Weights of a small transformer language model.
Size: 11 layers, 4 heads of 64, vocabulary 2048.
Architecture: RMSNorm after each block, rotary positions, biases on query, key and value, untied embeddings, normalized queries and keys.
Training: 421M tokens, 6423 steps.
MLP neurons of a small language model. Each row is named by its layer, matrix (down: output weights) and neuron, and shows model dimensions 32-95. Each number is 128 + 32 x the weight over its row's rms, rounded and kept within 0 to 255. A neuron's up and down rows have the sign that makes its largest values positive.
A block is one neuron, or neurons of one layer that tend to fire together. After each block is what it responds to, as a language model described it from the Wikipedia text at the highest values.

L4.down58 [140 101 177 102 149 138  83 107 176  99 172 153 117 147  93  82 122 142 136 145 122 164 154 116 140 115 146 118 126 125 120 130 172 138  67  79 114  78 138 141 155 111 118 161 205 165 133 181 134 141 130  53 139 154 173 127  57 145 157 171 144 170 188 195]
L4.down102 [ 87 152  79  62 123 123 119 144 154 129 148 116 108 161  96 132 141 133 101 119 104 202 141 110 114 104 152  88 126  95  96 206 100 151 186 104 133 136  74 115 145 119 154 186 128  78 126 118  80 150 145 103  94  71 114 137 120 192 171 106 111 154 174 155]
L4.down173 [140 151 129 171 141 137  77 158 129  76  80 200 126 131 116  82 125 159 101 128 122 135 125 136 128 198 144  99 100 147 128 150  93 163  83 159 179  81 139 134 138 150  78 108 137 129  85  88  48 156 128  97 139  75 179 129 103 125 135 144 119  81 135 120]
L4.down182 [123 158 107  93  91 137  84 215 101 179 126  74 171 109 125 119 155  94 101 135 162 161 128 165 123 130 117 108 172 180 124 104 120 109 191 138  70 178  92 181 119 160 149 111 141 122 126 125  83 118  80 173 108 170 114  69 129 112 159 124 129 157 163 178]
L4.down203 [104 118  74 137 120 160 160 103 107 123 142 115 150  92 124 124  91 167  84 178 121 156 121 112 161 138 195  84 154 139  96 111 120  84 136 117 128 137 188 169  77 148 182 169 154 104 128 125 105 179 126 188 141 140 149  91 166 125  80 101 129  73  87 170]
L4.down230 [ 95 125 129  75  80 144 139  87 102  89 141  49 107 161 135 143 121 138 140  99 109 130 132 115 161  88 106  81 157 162  87 172 168 118 135 156 175 115  82 139  82 114 162 181 121 106 153 121 154  19 150 114 174 135 153 186 131 128 123 136 134  89  87 158]
L4.down231 [155 155 139 115  94  94  87 102 180 143 135 149  85 114 139 142 118 110  75 123 138 108 157  91 129  86 105 128 194 165 129  87 129 108 126 139  94 107 157  92 119 145  93 128 155  83 134 152  88 115 139  91 132 136 169 105 120 132  79 145 165 122 122  81]
L4.down306 [114 126 121  88 137  69 181 183 109 112  69 137 173  75 196  81 148 153 158 157 109  88 150 121 203  71 158 120  97  89  91  83 203 159 123 130 130 178 146 112 105 153 144 181 151 173  95 133 104 147 126 128 128 142 111 147 115 124 165 177 144  61  74 123]
Description: The word or word-start an (an applied, an-alyze, an-other, an-cient) and other determiners like first, any, a; also numbers after a minus sign in tables (−17.09%).

L4.down168 [122 167 118 145  97 111 197  86 120  74 135 190 128 107 144  61  91 146 152  61 154 117 113 151 154  96 163 126 153 134 107 128 120 119 135 104 145 143 134 126 173 144 168 125 103 132  81 133 130 140 157 142 128 122 190 100 133 118  87 107 126 117  96 179]
L4.down198 [185  86  93 114 123  90 141 213 155 104 153 133 184 115 126 155 103 148 149 138  93 135 148 105 123 120 108  82 119 114 153 161 149  80  91  96 170 129 154  72 161 151  93 117 101 169 174 102 181  95 199  85 122 125 117 193 144 148 224  98 103 183  59  99]
L4.down236 [124 194 110 130 129 120 150 148 161 111 168  68  98  92 169 123 163 107 133 112  99 109  47 110  99 130 140 185 182 140 147 136 149  76 178 182  74 139 152 119 151  90 153  89 134 113 139  53 112 101 141 150 127 118 148 172 133 159 160 105 103 134  96 128]
L4.down274 [114 110  99  89 147 189 144 116 161 118 136  85 200 132 203 109 105 104 176 135 115 100 121 113 108 114 114 117 120 114 126  37 105 108 170 132  97 141  97 152 129 155  99 150  69  89 162 146 166 171 128 101 189 109  69  87 127  70 176 141 139 141 123 153]
L4.down283 [159 163 138  74 148 140 130 118 147 134 117 171 110 149 130 128 149 141 111  94 185 122  96 162 184 139 125 136 137 126 123 113 104  67  86 126 110 153  87  75 151 116 217 135  75 132 136 116 110 166  55  78  88 162 101 133 172 129 133 125 148  75 198 106]
L4.down285 [186 132 155 110 148 137 119 110 180 115 124  97 117 158 142 130  80 135 180 119 176 144  56 129 146 113 184  60 125 113 123 100 109 129 151 105 159 136 144 115 133 107  70 137 142 141 166 133 165 141 139 115 154 123 181 153 129 143 160 158 145 169 156 111]
L4.down288 [149 113 150 131 132 139  45 133 143 128 115 160 124 152 255 145 156 135  41 120 134 145 146 116 137 134 188 157  90 146 130 175 120 168 182 194 161 122 137 121  99 113 133 195 132 113 124  97 135 120 119 133 124 161 134 153  23 129 127 108 126  27 149  85]
L4.down317 [152  68 115  99 157 127 129 171 116 108 127 163 107 188 202 142  91  99 145 113  79 137 138 178 149 124 150  96 191 147 129 158 174 123 119 102 163 135 147 108 105 115 133 129 127 113 155  98 109  93 123 129 134  64 138 173 140 140 129 149 115 129  99 142]
Description: Digits just after a decimal point in statistics, tables, census and vote figures (27.0, 2.98, 50.54%); also "a" after "was"/"as".

L6.down3 [145 121 115 143 152 118 122  98  95 159 161 107 137 115 145 171 150 116 118 186  98 142 137 206 114  73  86 118 153 145 133 141 127 146  72  65 139 130 146 127 142  63 113 130 103 112 145 130 159 109  92  97 164  62 137 135 142 154 146 143 132 119 151  80]
L6.down25 [131  64 151 189 129 140 138 122 122 190  95 122 144 119 176  90 151 128 122 105 158 122 164 116 117 153 139  94 114  86 151 150 144 168 128 120 125 153  80 144 139 116 122 120 119  90 144 110 109 110 138 178 118 141  79  92 127 135 130 106  70 164 129 116]
L6.down242 [110 194 145  96 111 163 167 123 155 141  72 124 172 171  89 172  98 156 162 125 184 130 116 130 100  88  98 176 119 161 139  93 121 120 104 149 179 174 160 155 114  86 136 133 101 121 124  77 145  85 157 180 179 170 132  96 115 146 172  98 135 162 123 158]
L6.down307 [149 164 102 108 174 158 128 184  74 151 146 165 145 124 147 102 146 137 187 150 133 149 160 130 168 140 118 182 110 108 148 136 108 105 142 125 130 154  80 108 140 146  44 117 147 124 143 101  82 132 151  75 119  74 111  63  69 159  74 112 179  89 159  99]
Description: Lone opening letters such as p or f of words split into pieces, often verbs after to, could or was (p-ay, p-ersuade, f-ather); occasionally commas or quotes.

L8.down202 [130  95 130  54 171 134 159 158 134 153  78 141 168 183 142 169 115 102  90 107 181 116  92 135  46 125  86 131 154 140 102 165  95 124  80 135 122 142 122 160  94 132 119 144  68 216 131 128  73 131 113 133 124 128 151 130 171 155 163 209 158  70 131  99]
L8.down248 [148 120  95 159 138 148 109 152 134 132 142 143 166 147 157 148 146 193 139 107 139 145 135 128 139 169 133 105 103 148 133 201  71 136 121 200 134 100 101 160  87 154 205 138  83  97 127 124 169 129 127 115 143 160 133 182 105 137  72 165  79 116 115 113]
Description: Byte pieces of accented or non-Latin letters inside foreign names, like Núñez, Kärpät, Hôtel, Nội; weaker on early pieces of heading words (Early, Census) and "n" in known.

L8.down63 [141 123 133 196 122 126  80 170  90 130 134  94 149  80 148  96  74 110  69 149 143 122 133  72 114  88 124 140 138 178 126  94  96 165 144 131 103 136  90 187  62 166 125  81 119 196 117 154 160 168  94 138 157 144 159 130 167 123 107 169 126 177 160 100]
L8.down304 [112 107   0 150 115 131 157 120 141  92  96 157  95 166 188  91 115 150  84 130 111  82 149  89 133 165 155 153 143  86  97 131 118 124 114  89 106 125 153  73 108 119 102 132 120  97  99 138 136 121 137 150 173 113 123 103 161 145 151  80 122 118 119 141]
Description: The article "an" or "An" starting a noun phrase (an additional, an emergency), plus word-initial pieces like An(nals), an(alysis), Al(though), l(iberal), f(ewer).

L6.down116 [130  68  54 145 138 145  88 231  71 172 149  86 189 105 157 134 179 163 126 156 123 151  89 176 115 156 139 119 153 111  97 141 180 167 151 116 151 120 127 121 145 146 153 138 140 124 153 116 102 107  86 130  83 123 133 128  25 112 129 103 115  63 115 139]
L6.down147 [156 150 119 170 105  74 116 159 188 199 141 206  92 124 130 102 111 133  76  91 127  98 101 159 153 145 189 110 181 169 112 163 113 154 138 118 111 156 111 135 120 128  77 159 127 136 146  86  89 122 115 127 117  97 162  65  85 138  70  74 173 121 109  49]
L6.down177 [154 130 156 130 120 141 183 113 141  56 142 182 164 113 139 156  97  99 116 144  81 121  81 203 187 112 131 161 185 112 119 128 125  77 162  76 108 149 127 147 115 167 141 121 202 104 132 163  81  88  60  89  72  44 174 153 132 116 120 132 135 151 141 125]
L6.down270 [155 117  98 100 107 136 110 158  83  75 121 149 133 107 192 128 143 132 175 147 175 138 173 166 164 148 113 130 144 131  51  81 109 142 128 130 149 146 132 129 129 133  94  98 135 136 168 182  95 127  86 107  85 137 163  98 136  83 129 114 174 108  83 118]
Description: Mostly the closing pipe-and-newline that ends a wiki table header or data row (after Notes, Pts., %), plus article an and split word starts like e-ast, es-pecially.

L6.down34 [127  98 149 159 175 146 113 151 137 140  98  91 140 173 114 109  82 158 182 153 116 152 171 150  89  77 111 191 101 171 136 167 106 141 112  93 157 129 114 147 152 101  97 149 127 128 174 133 141 156 114 109 143 104 135  78 159  60 114  86 116  93 127 155]
L6.down208 [ 94  84  96 166  81 131 176 173 122 103 142 135 126 174 191 152 109 183 120  57 102 141 101 136 164 154 120 137  97 126 137 183 222 119 118 132 143 158 161 144  88  72 113 148 121 159 122 131 126 113 110 170  74 118 134 135 153 186  79 149 118 178  89 169]
L6.down272 [117  98 128  86 146 102 160 153 147 126 117 156 172  87 136  91 105  86 194  59  91  94 168 100 127 195  48  93 163  65  92 105  96 160  98 121 127 114  75  95 173 162 145 129 165  80 139 144  80 115 149 108 145 135 115 158 100 149 125 116 119  74  94 128]
L6.down299 [134 167  80  52 133 122 155 134 132 129  91 149 121 157 124 174 133  72 132 106 160 149 112  94 142 147 119 175 186  75 105 114 137 182 128 115  99 138 133 154 124 126 128 155 112 118 109 174  86 145 114 153 180 203  52 171 104 169 139  97 138  86 116 141]
Description: Digit pieces and decimal points inside multi-part numbers, mostly right after a thousands comma in election or census tables, e.g. 445,80 or 16.9.

L4.down47 [178 108 146 117 128  95 106 151 175  94  85  85  78 183 104 192 195 199 145 149 132 204 107 134  44 132 123 108 146 128 155 128 124 133 160 116 142 123 146 118 179 144 169  87 138 110 159 119 140 126 132  94 142 139 154 208 166 113 159  84 177 120 116 169]
L4.down59 [142 116 148 135 109 125 204 139 126 146  58 147  98 128  96 150 132 148  58 160 103 134 127  88 136  74 114  54 186 123 115 136 103 175 107 123 135 124 101  93 121  64 109 170 106 100 131 105  52  96  89  78 135 148 171 163 170  98 113  92 182 108 135  96]
L4.down163 [113 150 133 188 176 156  52  89 107 154 112 129 107 132 111 151  82 130 192 177 111 184 169 174 116 111 100  99  88 150 116 169 152 126 128 115 113  79 151  82  71 120 184 152  98  89 128 102 148 133  71 129 103 112 151 124  92 131  96 113 119 101 144 157]
L4.down193 [ 89  92 158 120 129 136  88 143 126  99  95  64  89 121 183 127 146 105  45 145  70 183  85 145  82 101 138 110 141 135 119 196 143 123 116 165 142 165 116 135  60 131 128 137  95 104 158 131 138 132  62 163 138 123 130  70 157 107 121  64 162 106  98 118]
L4.down216 [118 141  93 125 117 128 153  90 149 154 160 180 133 126 137  78 106 110  99 142 121 137 175 128 104 164  82 164 129 121 125 136  81 147  94 125 186 195 108 124 169 138 113 166 168  73 122  73 103 128 135  94 125 104 174 100  70 118  78 115 128  63  82  93]
L4.down249 [114 169 154 126 103 162 133 161 130  84 142  89 142 157 127 113 147 117  95 138 112 160  71 116 143  70 149 132 112 113 152 170 133 160 164 120 148 117 138 190 145  91  51 149  52  88 143 105 135 141 133 136 141 149 139 103 174 117 100 116  54 113 131 119]
L4.down284 [125 139 155 120  86 141 139 120 176 132 144  98 142 147 102  92  84 111  88 119 116 129  97 138 184 140 170  97 109 157 129 125  97 132 148 156 104 179 106 166 152 161 119 185 144 167 133  85 128 158 110 159  96 123 196  93  74 134 122  79 110 102 117  92]
L4.down318 [139  94 120 158 158 160 184 163  87 164  98 103 180  95  57 130 135 126  95  96  70 101 124 110  62 135 130  98  53 128  96  75 121 163  82 150  75 106  91 145  99 159 134 111 156 107 123  95 145 125 120 167 166 142 116 110 141  80 143 152 100 117  70 127]
Description: Single letters or short pieces that begin an oddly tokenized word, often after quotes, pipes or hyphens: d(onated), f(elt), y(ields), th-r(ust).

L8.down22 [133 153 126 120 134 110 125 101 135 136 167  67 141 100  80 124 142  96 182 114 108 152  97 108 108 166 145 134 255 117  77 101 177  66  95 113 116 167 111 130 116 156 127 117 129 135 151 118 120 177 137 114 150  81 110 153  96 132 178 116 167 161 163 128]
L8.down147 [138 121  98 108 129 118 111 136 108 147 175  97 122 111 182 163 110  66 119 148  93 134 117 164 118 115 172 162 198 122 136 127 155 138 162 114 125 140 141 116 110 140 122 102 167 137 126 115 124 157 109 186 136 105 141 121  62 105 133 144 119 128 127 139]
Description: Digit pieces inside multi-digit numbers, mostly the group after a thousands comma or decimal point in tables: vote counts (30,681), populations, IDs, times; also the space before a day after a month name.

L6.down97 [139  65 144 165 135  87 122  67 150 104 138 158 131 114  76 174  88 176 105 114 131  64 169  83  71 168 166  98 109 143 121  50 110 114  81 132  98 175 157  90 150 104 105 111 110 148 151 119 152 110 152 182 156 163 134 129 109  90 121 174 165 160 109 123]
L6.down214 [151 113 136 138 143 107 140 143 212 193 116 165 109 123 168 135 175 123 184 169  99 134 113 154 115 100 135  80 108  98 147  71 122 142 126 102 124 175  94 175  95 154 141 160 153 141 116  89  94 133 114 121 123 133 107 118 135 170 134 158 140 226 125 150]
L6.down263 [ 97 168 171 144 104 124 126 166 140 118 116 127 147 155 121 102 169 181  80 163 164  57 105 146  90 111  66 126 145 114 142 119 117 168 164 133  89 183 112  87 176 155 107 147 147 124 141 149 107 151  29 149 186 109  93  68 126 134  91 121 131 108 107 111]
L6.down311 [132 112 133  98 115 118 120 164 105 106 166 147 117 136 173  78  98  94 117 134  86  67 109 146 112 132 129  92 170 101 132  48 134 112 102 166 153 117 105  79 132  48 125 102 130 158 226 156  77 154 117 136  99 108 142 103 116  92 131 103 111 118  89 129]
Description: Month names in historical dates like in April 1917 or on 17 December; also line breaks ending list items and headings.

L8.down172 [123 142 105 119 171 169 151 127 105  97  52  92 135 126 119 183  90 127 154 118 148 132 127 138 154 139 108 101  81 134 152 157 163 180  77 106 176 146 118 120 111 155 116 146 152 110  64 164 109 162 118 123  77 142 142 158  75 162 109 107  92 128  94 105]
L8.down283 [ 94 127  67 152 124 146  75 138  99 110 136 120 129 125 127 150 115 120 124 108 135 140 121  89 129 147 123 118 134 146 108 113 118 130  89 130 159 134 127 188  93 146 152 166  94  86 133 112 106 128 159 159 120 110 117 114  52 139  85 183 178 126 123  66]
Description: Line breaks ending an infobox-style field line, such as Children: 2 or Language: English, right before the next dash-led field; also ends of headings before list items.